Weights of a small GPT-style language model, trained from scratch on English Wikipedia.
Size: 9 layers, width 256, 4 heads of 64, MLP 1024 GELU, vocabulary 2048.
Training: a variant of Muon for these matrices, 368M tokens.
MLP neurons of a small language model. Each row is named by its layer, matrix (up: input weights) and neuron, and shows model dimensions 0-127. Each number is 128 + 32 x the weight over its row's rms, rounded and kept within 0 to 255. Numbers have three digits each.
Before each neuron's rows, "fires on" lists the tokens most often at its 100 highest values on Wikipedia text that the model never trained on. A number after a token or word is its count.

fires on: " |" 21, "S" 13, "s" 12, "re" 10, " G" 10, "al" 9
L4.up129:122118166117166142122101168077153182215146109138118120089071144100112116095114117129130153149145193129103114096160105089177169153184095129107154078154069155102061150145130122110114140111179073140078115148094153144115137091117131154108117109146183116082135130108100132110163121136122175160134184139114138146137163109060112093072118118151130109163074128115129086059149100180146165152123

fires on: "in" 21, "li" 13, "l" 11, "I" 10, "n" 5
L4.up707:162144130127146108157112080089132096114060095141173107126085165198131134088146131070188115139040107115111133174138147073092123148118110158114042093157084119129089145127194108104103150116144139135113080114170136115168087108109135106074093160101141162139103177077126142095062146160166117153142213092187109133164134099123115147150091138122124172117180144185142086135148113079199162155120

fires on: "st" 30, "d" 14, "s" 12, "ce" 7, "k" 6, "ni" 6
L2.up412:173146125076145086123117140137101198086108122098147138193127122122127084159146164119121041116161145070132086159088102110133140182158109115124137112085130157151115133114107149126149085073106083143139141177091133137136065176120139119080098098177107163123130169082132162117093087165077162157081157112116141110163158113068171138063133116110084153097069142191154152112179122156117116166163

fires on: "." 27, " Super" 9, "d" 7, "n" 6, " Force" 6
L4.up425:119174057181196105094075085100169075156127120114103137144130112124116127133083119101115123133132112087136159140142125122129136103117140115099109101125162151156115158110058070081104196151105131115108088107135107128108136117050134158128082141156140136108160146110079142187124143128108131103137145181161094147136142105104161083113186148143111140115169119106136152100160090129142134090126

fires on: "s" 14, "t" 13, "re" 11, "ce" 10, "ron" 9, "k" 9
L2.up626:114117113089138157106198151156135094128109066111078092101122181074158133160070186076078172174100088169116224103134075156187104174105119191162140129080094142151153117156167123167075148176121115117145153136111159167139095175085183137121127122091090140126163107120082132077066099124106132111126119130111083118143174097119136134136097136148101121161116097106120127084212119145132183098125

fires on: "or" 50, "min" 14, "em" 9, "\n" 6, "n" 5, "v" 4
L2.up803:091165133107111088131131106104098134122128164107174143077107153132082062137089147094139106128134157147078092102185151127140141204153177125132039156158081168133122142146103124073155118128117138102147111112118147153088105143161111132108143105145121169085101138155080138068158166097177120111156112166103180072147092206114108155122150144088137133116176113146165066115120181124140140162180

fires on: "d" 35, "g" 18, " K" 10, "p" 7, "\n" 5
L4.up148:224136126147111103136129153133163164179112136126080118169100142142123084148163111173095061166106164107166139101079118122173139127082078122103075192143064204116088152147175184133088128155164158106154118139121127145149150153126122133113146108087113164155151137193074079103134115111087220124111119122109142121163169128069147102170078094152145092106126190134131075078100121133084152158077

fires on: "ad" 30, ":" 10, "os" 7, "is" 7, "ó" 6
L2.up565:088108117116104186113103150157121171136096124051100175138133118121118098121117131109153118161106138170112125073116102176118079128092102174055084133110072137154086124102087101122090151178135122035161148105118110062173144172115112127157164084075126151180153188144166105154118107130114109109137089152130144115132139139141172072143138098118151184075128132122090138091170181067167161145084

fires on: "s" 27, " Mo" 19, "d" 13, "ra" 5, "o" 4, "u" 4
L4.up834:154102175105143069138168106125110164138114144116129109126119160108085113142155171131063096158098156113065123154172145109136114146132186154115104137116171250114096137146163162121197155165095107087149189196124204118123161097157126140150129084113103183107131149076075093086111100149097135194188155161164121124165169107082076101125142129115126081163051099126135141141222163156126149138144

fires on: "se" 39, "pe" 6, "re" 6, "ce" 5, "lo" 5, "ph" 5
L2.up982:115075131116087124103164138156123092159115180124135097198137202182147132116138085119128108149166045186128120120065059130156109095097070130096114139124162157178129105161168082157152096090128106128125098166131128117127128146096155085131182124110118208127121067149094157093108171063112162111148115120149134115110191179108139135132138133085134153060131131138168089128104102112101141135152

fires on: " Ra" 27, " Bu" 20, " Ro" 17, "bu" 8, " Ar" 4
L4.up956:191077130108092118139132082137103096106139123119109135118116128157159166118130151098183087072110131121131150121146120121179051137164114173122137162127154136138174131164164153127137129119151155103116132192090133090107127124186125135147172079120095105123132065163170133176096132167148121092145104119113160081147087088108145076131180162138152120121078107110128049040130105159143189072172

fires on: "-" 49, "." 35, "–" 12, "e" 4
L2.up186:124179128177127139148123111092143130115182145127110153150137096110150103140142067117132120160077087125099132160144142078159115192153114125169082162135119100149072125069136096151123130146119090161113109145103133151156103154132128164167088135093136098110151192150095094135135147097081102179092131138102125129137112129068136130106103187214070120137096050092156112135158103168094126086088

fires on: " un" 57, " di" 16, " su" 8, "un" 5, "tra" 4
L2.up418:089107118116128150099130080129123121143102074181143159131105106175120097130105120104145117125115128079131175119175123203119116133169110114167094114092128110129096169105124150153111130224116122146188168185094165129131121100127128145119132118066138158144126128164124133104102059121117158118052107127079137164095156109188082124255106177099079119085137110149161125063123130173176176151148

fires on: "s" 47, "ment" 23, "us" 5, "fe" 5, "ing" 4, "e" 4
L2.up774:089090169096140160155117128092167178161127121143090134114151095136088171176207108146119117112085148132186146135123115085149106136129146144132129202054072164124102086152078071143165081131134122170089142145026153110118109123154060163140117138116162167154152117070116113163101062168084102137117142129102126112179117126058121143117040120103120068136130104081075129075111095122041069118121

fires on: " The" 50, "The" 12, "." 7, " |" 7, "ub" 7, "h" 6
L2.up1018:114145101147102123181098077174074131087155184073155079161105113142054114108180101112117133118126167147123056146183119092184139074107137154094123134146108148154132113135140093171165151076105096138143093170165150199145163146097148075135146084141108123163096120162115184129125102115078123108140127118142174120135157106122146135125095099150131096133140128168140122129146105164143168117135

fires on: "f" 17, " " 13, "et" 13, "/" 8, "d" 7, "und" 6
L4.up5:108167098146108122206112098087174112189098115141092121145056093173119155154205121178116115112083108084129114105123109084077098143103170066121141126102120124092115091138132037152068179164215070160167115123155164156154149115176111112088129119097087166145095152183062122143085080110096124136082063115119113142148150144155115129191113069076099169137136157115117095129135073133139107191118

fires on: " La" 35, "a" 21, "l" 12, "d" 11, "la" 7, "ha" 5
L2.up329:141105080157151117142106023082155090110077196158086157085151129169172069146183147103159118139109119089119187094152097087097127116183117115129118156159109132119151182126116095124144165086104149098135124106077145104153088067117110148154132118107135122188173065145120090192118097113082107098130074086178103169141188151121155106132105107164122164130116176136105050137126179124166129123111

fires on: "'" 51, "\"" 12, "a" 10, "s" 7, " " 4
L4.up859:084156136113095181083108113087120107149121070108125159113195177138118121206122149136074159191130107122067086144147144099149129167151174130109137132121130136132099084133149100111069077118112137136159128119152145097161131130141089177096140135148119114105134115077190093138150106064128160132101072129154141150088069161096174114184058130183124167154118167118084139182144165147106132122109

fires on: " c" 81, "." 8, "ed" 7
L2.up451:108105109170148125053175105127137093152193142156136108086177105135120115139082105160136119165045090093143175084141149122094095145114104144170108195059110080137095118117155157102153123116106099140107138193132084122190119152077118123117102142137184047080120147191118133146137111102099122158136112160135105217138141120083120079115155150169127097122164166067104105083161098117069101125143

fires on: "," 50, " and" 20, " who" 4
L4.up204:116121122131123117136162111142072068199108115141128112174190152082118097145122111099142108149205130164126135109134129084113177211193133146132117129138140138110100110113143157135108094119190110157121136164119133135111118168119165137177152100072140082156097173151130156103094144144138112144082109137166174111098096112066131091109183144205108130141126067093153181123151070137119095164115

fires on: " (" 32, "born" 15, ";" 5, " (19" 4, "im" 4, " fa" 4
L4.up486:124108074037183109147177144077150134080133187161125048044123136105181208177128147141138084100183097135143101115165160045107091114160113109168100171103136120131142127152140100156111167136141096112105133192095129111099153146156180122173135139158162150128115178122145123147156123164062120089171176112117171090158195179120116147158200088115140119092083074127109071140121080133112136155171

fires on: "min" 23, "equ" 13, "duc" 12, "d" 8, "v" 7
L2.up443:149136111116149176176127110082165123125100094134140125102071152108142158135112128130135097161157122127165085122123089105150073153123202155096141164143129117142130093086094163124125098177114113161110085103115167130109115184134143072100124075155143169071058164162111119083177079063133166081125052125174146119156110120120128178120178142082178140147215104142127077188104155093184114129107

fires on: "st" 26, "ic" 20, "s" 14, "er" 9, "en" 4
L4.up228:143128062134190107101079129118060112166146148133136107128109156083121098171089106137123141167151090115169093132122135146171150111096121154110131170104150114170092105164140102112135155070087068148122139136100110123089109123200098187095129109170108147124117142085145095184112211093109087154167144111162095177127082113180100104122175149164140168127086082100131120086174107140083123096091

fires on: "." 18, ":" 15, "\n" 11, "d" 10, "s" 7, ")" 7
L4.up999:084111153198115139201116062180115061140117138140167155179126160194114111152058126098037148142096100076094093134120078136105120098120098156055109159132076154116143125151108141079133196135117152123140095112163166130156123179046141112131159111137140165146115122143124063104181117154147113112140101172131082160128145140086148098155159149121092106173176105181176123128101168113095113121132

fires on: "-" 20, "," 20, "s" 17, " before" 12, "ing" 8
L2.up817:105119082106098105119129179126125107103100056123069142098143108100146144170093154167179163152110096137078095172036153150164100080170135185149110120149099094138152145203092103147124133096167118173106140169114151163117107081187137155134116135107127150099126105084145123140154077071179109121165094105137099126131144084161144098131197191125145101117099103127110120133152122151153157119179

fires on: "s" 51, "e" 12, "ric" 7, "re" 4, "and" 4
L2.up698:102169168141094105159091152121184115161147161097158044162173098185125105125120123170148091127109126151166143137140066155133129088142084159155191152148131150105128137060106088164122131135097115118075126151112139104110126131169109136123074140108100172103128130104088141144077136106152120179106088110155157105138167148095119177194139118105096101116176185134102101069143066121089092135115

fires on: "ma" 44, "tic" 16, "tra" 6, "it" 4, "ing" 4
L2.up251:132101172149122107105121091139172077182103141138126165165180122086098093127156074113141150188122161050122176061180102103126124122143129180143120109126163127085113152099157186117096108062105091165120148081109047168122148112137119121144132125085143120091111112163139153113151103067116186084156130155125095141121136082157133144103152142162130120129089044180071103084087096079140145164117

fires on: "or" 17, "ra" 11, "y" 9, "il" 8, "h" 7, "ex" 6
L4.up970:154132173192162126090130117140154137144069103096114195113162132140146071160112101106096057153159120124139109139134127086156149152133097153131100085111139132103114184161117130130039143136140185169143174125076114097138102077164105109122186123115119118116141148174107140112070145117171080098117092184114121121172138175134086152172074129123162107089116135165184129168111116143106148116089

fires on: "ra" 10, "ta" 10, "o" 10, " Pa" 9, "ga" 9, " Ca" 7
L4.up885:195113164127104114090108118144119098172183129154150167141148108192171123086107096145116165102140098130178119112176099132127109082114099165140059060096104154103122158196099137153088078125098111095096149115157143158161131077050039067118123107139128152075081155121083155139141128073173136139104152114120165054144101116110127143095089119160111091139198157141131097093122083096112105129157

fires on: "ed" 74, " set" 9, " came" 7
L4.up29:175173117143138188157109166133194099152140148114157178134128159116124121138090097055118217133102169108155095132156169159092119124085139092119155091107134137072099132119076164088160134134126135130110112157142089123061125139111123165137147137128125124090128104075055143122159135144084215132121151178099144160133121081100144114166124122163166114156138165146157086113134193077051155174159

fires on: "-" 19, "c" 18, "ci" 16, "ter" 8, "#" 6, " Year" 5
L2.up768:094138138174182103105128128152178101148149109134169090094125195084140084222109140195124160079127099159103153120116110117150144136144131133186145100134137095136123126165046142136069182150145163076095139122163109104153085160151074150159135143079084096134072156242097167089135100140089113169091086142175164121114141095115164120167144118088146132094118175127116098118112170169106126147117

fires on: "," 19, "." 12, "en" 8, "at" 6, "ur" 6
L4.up845:157132147161097155197106143096126100152128099151155105109224098083103061162109182073160081123161144142108091119118127090121048170066177112149126107169144163181069076097090112107138124131180182132147130154088137114167110154095164135161164095124096149168146098128181125165113182146121097144119135156109115148074157128098144116131140132112135166130112009046181071117200094190131130141123

fires on: "s" 66, "d" 19, "ed" 6, " was" 5
L2.up9:184075148166147133080108074205147144070105082153143085100106122175186095138121135134138085101068109092130171108109129141130091118120135075120144138110156162187152120117132117072106087125166132135105135123107122139145127132151049150116095086126151104058121073159141092088206075137151141204141143149074110081174133128101152109136132122138099114161121132171118081122135171121145140117170

fires on: " Con" 18, "con" 16, "ph" 10, "on" 7, "na" 5, "ally" 5
L4.up449:060208128139115090172139132105140111181163170095090144128162114142161183175151101090052097104134132141103100109085071137079144131156113160110113155152096123116061114121103094143051155178108173147216074123173172102069120137130126114116137120134066146113145171124196136074169097120132144153140136168121153145126151180154121095138151156145140071102177118081137123175116118109138105121138

fires on: " an" 20, " pa" 10, "il" 10, " mo" 9, " change" 7, "act" 6
L4.up760:144132185085076158114159116117070075090134153148122144092147092164125143148120143088125122117142145097091045080142086123138133125159088189174108142080158173092103160119148074151164171155175136169135154067135118124153131124155167148150159103137095165098147122092146150136136047091157085141108155154133153114107105113084170109161125130112098152142096125154183106083145136115141116175104

fires on: "c" 26, "." 18, "st" 17, "f" 13, "h" 8
L2.up687:085144170128084117141111097124171140079114114089147127202125099131108144149117126105174117176131035159122120129134156139070074190068126111186117091084134157149139062119066119089145124178114170145119105142129147114143151136115185177142098099127069031169156110149129119123139104072076144119100123158183196125154109124155147116179097100136156119097184131132173090122105072142085147156129

fires on: "er" 24, "par" 14, "s" 9, " show" 7, " match" 6
L4.up382:097109095123146139061138089126136146145122111158161120129123127100158148180141086126109165130145100149210183112150103079130125092083143115089107159134208143101130123126189182121116134109120193178134149107100107097106107209151147134090130150014126082080145180074079162150164088168170127115134097166150110118132168101120092114105142142123113141110135175095118093116062121101099150112093

fires on: "," 26, " (" 11, " in" 10, ";" 9, ")" 8, " located" 7
L4.up385:163113124146114121144084181166175111100191140159113119121130196118165114115162119095084127115164155134119124128070162039117092151144127100166051169079105089120137061157133135131110104151127131196184155143122125167118124124178098148082105155117119152144146155108105109122167113214078102081135136152176170129136095094101113148143114158099129142153094123108130094135084073145091178158113

fires on: "ir" 20, "bu" 16, "il" 13, "duc" 8, "f" 6, " the" 6
L4.up632:076181101150079121166103147155135090139091088125063174152131068162195151141163155159122163088179093133182082089189088086114101083127133184128098158060103103088136159144103100096125187176118138136140148152128113092128111075139065111071141141208154153185096146116139175147146068116115074161154096115063105189154129146148108140138063174117143154061110088128131095084111130078147144155120

fires on: "ly" 32, "ally" 11, "on" 10, "ter" 8, "ular" 6
L4.up663:130108133071115097116118162133118056152107170112108103111151095140134212147137168126163104100129129133144156138097057155119173086151112171071121113178082205153144060163170123093075122128090118096125124132122100140072139096174148157179122140134127147118199120107176181139080210110142110097132147089113149138172137119128084107180150151109131059167142108124098135144164124159160125096137

fires on: "d" 18, "z" 15, "o" 9, "g" 7, "k" 7
L4.up577:098167186150147144126131067110132183140169168083082102145083111159123140121103140183100167099107135167201140114134122138103094161072117137134140148102188196171154148149154110140104084167133105154151139144083078154119148144072145066171181088122146138131123098121145139082115126140148137117131134135153128145059204146085060023144137162149152114084094092123147101139123158092130087173148

fires on: " –" 41, "-" 19, ")," 14, "," 10, " —" 9, ":" 7
L2.up200:161128190127133163137127137133089160200099147163139113146173119072054205135101177160103165149124106135145061150125070087062148198109148085219094153171132070119120153130104191141172099108187114125139126111105125154079118179096104146139128040087142067184133126122141130092210062150130091155100143087138133145129085107149134101087136160107122125116083126160135045157149120148121142133132

fires on: "n" 25, "in" 8, "/" 6, "t" 6, "d" 6
L4.up754:156176124185080076125164095151113114138141077114126110150105031147136092171210163156178116188082132141120134100085136108112112147083050174118116126140144170107068137122105137135156171167145097140130102065100162142205103123066121110144168139086099146137088116099059159155094141172157092126114140125115125139116152118132140138168095205110135148096162092098132084077134138105157106100124

fires on: "s" 24, "a" 23, "te" 14, "u" 9, "ju" 6
L2.up317:086076140173163131140175098096121124138019105071129121140084144151160125181133132107105130198102191120114122120152148152085120154123105147104115137184116131086082132171110115122051141115151160101091086122123142127159146072165122118116128076135099160146110146117086155150139101106117106146172164081096117129128070114111103189203074124222140123144137134118139080117147114173062150150069

fires on: "," 17, "." 15, ":" 11, " April" 10, " |" 10, "st" 7
L2.up524:124099120139119135123104238125124110101160090118135159198147119093158079111123135136133131140135154170153153140098174117171135193165119147116142113122125106116092138133056116122141127165069071135140116128128120109211178138108120152153094097123113037134145114148130107135117085121142191133096160138124136136107097128161149119141139133128138132153066077121118131118121066147129149139112

fires on: "s" 27, "al" 10, "5" 7, "n" 6, "es" 5, "8" 5
L2.up485:107125150135104159112166162140133092098115118119118094079157152147164102125185139114172089098117072058165114085149178119131146121112167126133166151072195156110152099091119092175135153113118089118166156165127137092149114118101112119185109112066178119156143071104041131139173106112114112113137210179121141072139104135089193070094079122127129129127132129155101083148121098090095114146133

fires on: " f" 34, " b" 9, " |" 8, " F" 6, " 1" 5
L4.up476:130147114147110067155154088145093174129116085168128107110138162128134121118149077050144113154173151107093138177141116050085118148119112101130118087147145187121115194115084108119133119102104119138111131129131141148081128201172123108106136183080122123132148105102093116154089101093146047080091108133146137168154152162138147119170200093052103158097099108096106163107116109154115113129097

fires on: "le" 28, "er" 27, "ation" 23, "e" 4, "se" 4
L2.up515:130122156142129122116108166153141193071100161110160115134156158148168096165095142129108118131124076144174094160112121074134149177104122128126115181127117086103071097145105129088183109134091137206134128110108079134203124099150154155102137151118156120152163169102076106092115097142155141137148126177137155103153097097082100187034135115123146054119103096083128124126178162136147091140159

fires on: " place" 28, "ence" 21, "ance" 9, "range" 8, "age" 7
L2.up374:089139055147153152128116183107152036166103103164152112141146105153136180096084143068088137140185098142133144123100092137096109058134109175122117105120106114106145101112111184111203169117131115090112232125033114132123100120177153172150111065099115134119167154200110102144111115092136069173114119114089080157156101155103148152164111096107099150137154144139127112086132146189137125183163

fires on: "s" 17, "ed" 15, "ing" 14, " part" 7, " his" 7, "es" 7
L2.up479:162128122101104108089127173125095106103152085123113114154190151117102087089116126138160166163197095119099118093073117154153134062115159105113185131100148128113112162145105103083169159149154071151177167102079109137114140040177039137113110103105162178137156072154140096053158076087137101158156150118112107059098147107093114113153175118093158163146087102151063142142075126141094175139132

fires on: " Mi" 25, " mi" 16, " medal" 11, " place" 10, "if" 7
L4.up46:085091105132113136166166144099197086153141135151150161130129155174138176134111163088090151104174174114125113167137093146105130101170105151057100156108142063112089138115083107057175142112116110098105099095089099128089156089134120213135150161112105163137090071148138133109111131167151131067144177146142080149100121145110119142128039102134152140111122134104182101138142111181169116117153

fires on: " life" 12, " player" 10, "ed" 10, " medal" 8, " place" 7, "an" 6
L4.up791:127112119093133057141114106138130112098160077186123171152067126110102158107126123149116152164091153113144136084108087119087159080099181095052076127098132139128139169151150177088126118105110147128084083124080125081177136109137157187128116145153077130092106099153096137110117111170126140099152196176160139070199121099121124068142144156153091168096146161159191084080135149114143123132144

fires on: "d" 24, "u" 20, "le" 20, "sh" 17, "ol" 4, "z" 4
L2.up883:092149109092080127125110121165118133153100119140160169158097126142116089115137122093114129098107126041173159156094110150142080075110118162113121129158130168109122109143120119155125100076091093172074176165126116148137178167137123030139113159095103096140095175117099152192112165141087173121129096114110151096136076149062173134112135179112078073138117080126136113133139121150127117154094

fires on: "f" 26, " (" 16, "ir" 14, " re" 6, "ff" 5, "born" 4
L4.up748:091136155149146122120135112174087126083108124134144117153123127166160125161178131123140125090145150165144175129111104153078129114110105127175108080127114143101066134151083103104076076147089117215099168176133108132158147046185131122100123123128151121167081129143122142136099124063125125129121121163146101190118088181101129084164093168073127133130164127083082110143146104122154161179095

fires on: "ci" 29, "k" 18, "in" 8, "h" 6, "g" 4, "vi" 4
L2.up438:139126172145130115148116120083156116139144168093154120154134117127108138161106099140166160169112170155178120135094172173164156160081111068058116129093108163118083162157121113164069134109133184172184134162121065113132135111146113158080125112126053183156144137150075121021102107113088157162117140200157068129120158102140074122120116142132067154158069117111136176112132113080069103163163

fires on: "er" 34, "e" 29, "s" 8, "et" 5, "ing" 4
L4.up808:161107138072138117145150066124133115205123134116124139161140126138099094174074145123111142146069084124203134111176137113149115164121167116071116194112129184121132135099150171097154166127143133107106138104088083116156125141114066154108105120174166119160192182121097123130187099126150089156145120121154128166100158095104055119111142130139171134118105149122093198066129132180091127149112

fires on: "ent" 22, "if" 19, " |" 18, " G" 6, "G" 6, "ification" 5
L2.up375:143148157142078091145113101079211124092165100123053128086096114087149109129119128101136090153131177087116075115112076065143151115094088126192151129145080143107108145164145144108146092153134126117112042084083088127093097107112206143106102148171130152138115105138114107078160126159154106163145161134127104150147126081120089151093145065145101092173118101130135061168153135145147116188131

fires on: "s" 41, "'" 15, "r" 8, "th" 7, "br" 5
L2.up266:059140068151091152069096116074118165129127089119105176092103081128064138136067139115126152121151135116099160144110100133174147130110114156122059133110124105175114108101160132088117134143131121080180085171132137060067125151154182123126127164164131113149190082079233099107111108138134127129105109119188148146123067102112110131091099155091133133096174126139146105158145101127135062144132

fires on: "ol" 17, "equ" 14, "p" 14, "d" 9, "l" 9, "ot" 6
L4.up890:129095151244145135131090164107121107113105161143105158095112060125094122135152073103098154134178144103143150160142035121102189142129142169119146201136078136149140132100102136128142109111147166133132082191173150174161148144113130096136123136103109143201084148167101137128123137099139104135087085100126210112146204144043064102201113104134082117118080107188119120149136094131143099142114

fires on: "s" 31, "ed" 18, "er" 11, "\n" 9
L2.up50:088117131109235088087136171157228116129205180139140129105107136087111137151084093097102126152116140105111179143157150116110074114139107135191155190143135124159126122112161147134151118115178052084105128112072141126163119131099135069124147103157197168145103138153066184095151165113085147150160140130162160136065080140122138130095127116093144131145139100096116068188194090159108139137175

fires on: "ation" 39, "y" 15, "fe" 12, "ing" 10, "ology" 5, "." 5
L2.up710:101172096130089145139063140149122098140115166150145131149140075096114099202100097120140121207114121061105138114132127159082123099068167174125154125105139134128139085156156099101140119129115146126196125110103090114133066136183115130098186136141104113128125105161155194129091124086103146099134054104104086198138112133066151170144088140121120106064155103157124120143131157111077081144089

fires on: "in" 25, "t" 14, "ell" 8, "en" 7, "im" 6
L4.up665:153102110079138189143191094181078131144145132158076107103156094114129130189100174142103153146096173096167130099156125114146174193145111119121143142105089099177166157099168136171093054043121144185111172135130177109057101189084124150100087121138098087092107100157050152183080110159144133138142152232137085132121107104111152095077181098172152094141115092115129154166131102130124120214105

fires on: "s" 49, "z" 23, "sh" 13, "lo" 4, "g" 4
L2.up296:102148127155110105083181113137179145110132107119138117136102153180141068117108061114116170109109138103159165196097141159142110110117108123112158134085162175128097114127149149206100124138106148187054156113153134105111188175111146106135113099111087137125144168146154112138133145136186104159091100124102099155132128090087124046080111121128120111087150156120150006116170152143122138065142

fires on: " un" 19, "o" 12, "u" 9, " from" 9, "us" 8, "un" 5
L2.up986:116104102065118139091089129130115108161145141148091164107139202143142149190142078110117114188097104119112151124099142131151092141114136189161118129103128171095075183160142089144122126088176125150124145148133134129130122105111113073184131125123109157115117221101094141152144095194106157119063144141151120128151147109129099168162151183107095106084144139153129178089125077158113161153138

fires on: "%" 18, "y" 18, " G" 9, "ers" 7
L4.up303:154135160153139112094138158092177063095059117074091146113106107131154093134130194205123060099091137152142145159053135166144173185137095154078088138138132079113102153071146121139140113132145172146109132104091106086094102132125176100151138066144199149170108136127119185075151128096196107123177158145152107105164156095133148119175157155135129084103135164127094072156090112078140147170133

fires on: "." 31, "il" 11, "d" 9, "'" 9, "in" 6, "et" 6
L2.up284:088076108160100115188117100144108093071132186112160113087100095189116140127091133112132135164108121147192102100136099119082119138134129171167086171101138081099109117110076147170105191160110169124128065109093135144165107127143107148114165126204152128072177175167154138080101127083102103121080150133140037146131182105136103111136113135081119108135106074099117150118162167168117121162114

fires on: "g" 30, " H" 22, "r" 16, "k" 16, "n" 14
L2.up575:130161115098155147152150066094155131136187152090127157152091136081156155075122138110072148146132191088175135176097127068162112146126161111193139125158100225104116141127151145145085200173130147129102106135152091144115163106131190146084140122083076144128105140194125158095165130152138112142090088117159147149135201137107110117141054127151115134142117122106135112081162178099119147180106

fires on: "y" 19, "id" 18, "lo" 8, "ide" 8, " co" 7, "ce" 5
L4.up809:169100107173151124112202141152097180138108128125094163102117098133123148159164099127164107127149107106148188165096095147094108147097133167120096151142090140177158111139202100151173145103121153138162147164149151088130248130084106133124099105112121154074157077111087118091112141105133135047172108144110146096082146093153150158116138157116120183072085152150127114083133109115200095117152

fires on: "-" 22, "." 17, "und" 13, "h" 10, "f" 7
L2.up51:080125137086119153163122095150131156110175095123138106122149134080125107135113085215171148102090086119122106112143084123104100137080152083170109127107129119125126162168109075117144129119134123188126080107113143151138070196159097130039068142124077107159160093170104135147101120151134135082110130130201116197120136085107190145173110141161149095129156142122119130110091139087140159118086

fires on: "ed" 23, "it" 14, "vol" 8, "ent" 6
L4.up333:177159061085085176145121114117121122116145132142134165157162165080132148122103116141109130113128133101140134079142145153088193119123087108145137104156147174133079165086119200157132097081210054163152073186093164165154098082203146108186083135107138133108149156142125130130091033069115171135105144097100173120143126099103135222137149146154233085098170144160146153115086119113154134113142

fires on: " played" 34, "\n" 31, ":" 9, " including" 6
L2.up813:149138145138190095116117119075143107153127120123126120151158187190164154101123104150113077157071169088066127134131129151096155147079107120080132133139131114095163173101153146078197162166137121142128117128180106108095062136038177082111115160127111178133138164128094129188127138152150139079066127132121172120158121050138121100138187185070185114105167077128130141128123111112086141173125

fires on: "n" 26, "c" 12, "st" 9, "t" 7, "re" 6, "s" 6
L2.up105:124136124119132098151103045114125142144163103065193098106159142120183153163136131081086169092173111144075121116100024173135141147063119117163118179091181109131111103114116097124119169169102135133143103146180173166110131090108128133086142070094133145134121141118132111105077099080128146113130115141040076144151207116128124151113114148147186123124143140157123140038128183146106144104127

fires on: "y" 12, "ed" 11, "d" 10, "il" 9, "ual" 8, "ular" 6
L2.up705:164139105168130115078167132168133139107141167123190155090130099134130179101125117163136078184237088116104108046177108125144107148087122115114158094088154126071133196162158102135084060182140151070041123119158090093156071126150107088118156151141123107116122149128138126145116111076138135060086139120119119116117160164141158172139115142153149177127105140115176126183142108173116122114082

fires on: "in" 25, "il" 10, "ci" 8, "ed" 5, "ell" 5, "ni" 5
L4.up355:101137070128128167104116108106104104143124199144158117086115086107126100091129130089173099126115215103189081073176121130093144120144187167129141150128138138153160099072114120136113147093144146104139125109150142121136185093121126107098118078141151140077118149161150109134161079200103085112133155175086103121156083074073132117082187215207095101130102125135105186167177101104062144115089

fires on: "," 36, "ce" 10, "te" 6, "en" 6, "ally" 5, "ong" 5
L4.up500:083176135176089128158172124126134172127155198008161071157089118105147171146119141093081136139095171161149109132148098127149151108111132161135183147130156094199107107145189095101123087150102107071105139144106135090116099091137123141169126142105167141131196123101144141098166076122166111128146187144143149157065151113140133094205136107162164165117196086140118109184166172098096199128130

fires on: "se" 20, "e" 16, "et" 9, "in" 6, "it" 6, "pe" 5
L4.up116:097096168119139146099109149130127149152095156141061080160115152106196147160127201086044153124174097066136078111124096072114124139140116115146168109140099072088126136140081151125117131065125120097101153172163055118130093134117155188159118139120174079145164108189089132098114152099114167150188128117087132139199149113144107136124171131185127087167149180071134136146118146092081146152167

fires on: "ly" 32, " " 19, "s" 11, "ally" 10, " later" 7, "on" 4
L4.up855:178125079110140096147104174127110094079082075154127129090137128147097165132109120175109095124192165153136073206100098170126163123172134138118190126213142190104110120125173105127060103161134133113091126115152125092113116110111130163131123082102118099107166137100147069146121143070152102143118096218108141133142113076089110113143173165112134135109136132035110117181196108082103123119104

fires on: "a" 19, "e" 13, "ia" 8, "et" 6, "el" 5, "le" 5
L2.up442:124084165181117080124148164179136144124131140150125141145105174122174111119140146169098104128178146141124138084149063127123206153161106112130104100093152134135138161125116119107113112071117144120142128142105139067158120133143091144157106129094179158167237171126107152114130151118138122194090105109092075103223140162106073136120133086144154122155128089098131159112092107111087157093182

fires on: "o" 12, "la" 11, "or" 11, "ra" 10, "el" 9, "a" 9
L2.up599:141188115113051127127104144126124155153146127090169112110140078115135139094145129085072117129150117163121200144105082126114133159156158173103111095141126115134125180206122110152131163158176123099126149120102130107150091184084062141157090127127154131143156111086107135079091155067150155101122137132159140077226085108142160164117128111132124089120106110133177140105142113102182123076139

fires on: "." 15, " name" 12, "y" 11, " said" 8, "/" 7
L2.up800:084138126203072129127186159175104157079137145181195114153167150107126117119140122147105141200120111143124172113163117108078142122098129130133122139110145124169152100112131088150145116129105119157169118165132146132146160174110164095111165146127185102076111153123134233164097064130114125128146111123099115142142156092081075067129125079103157128125102083158188094113147162179066085110134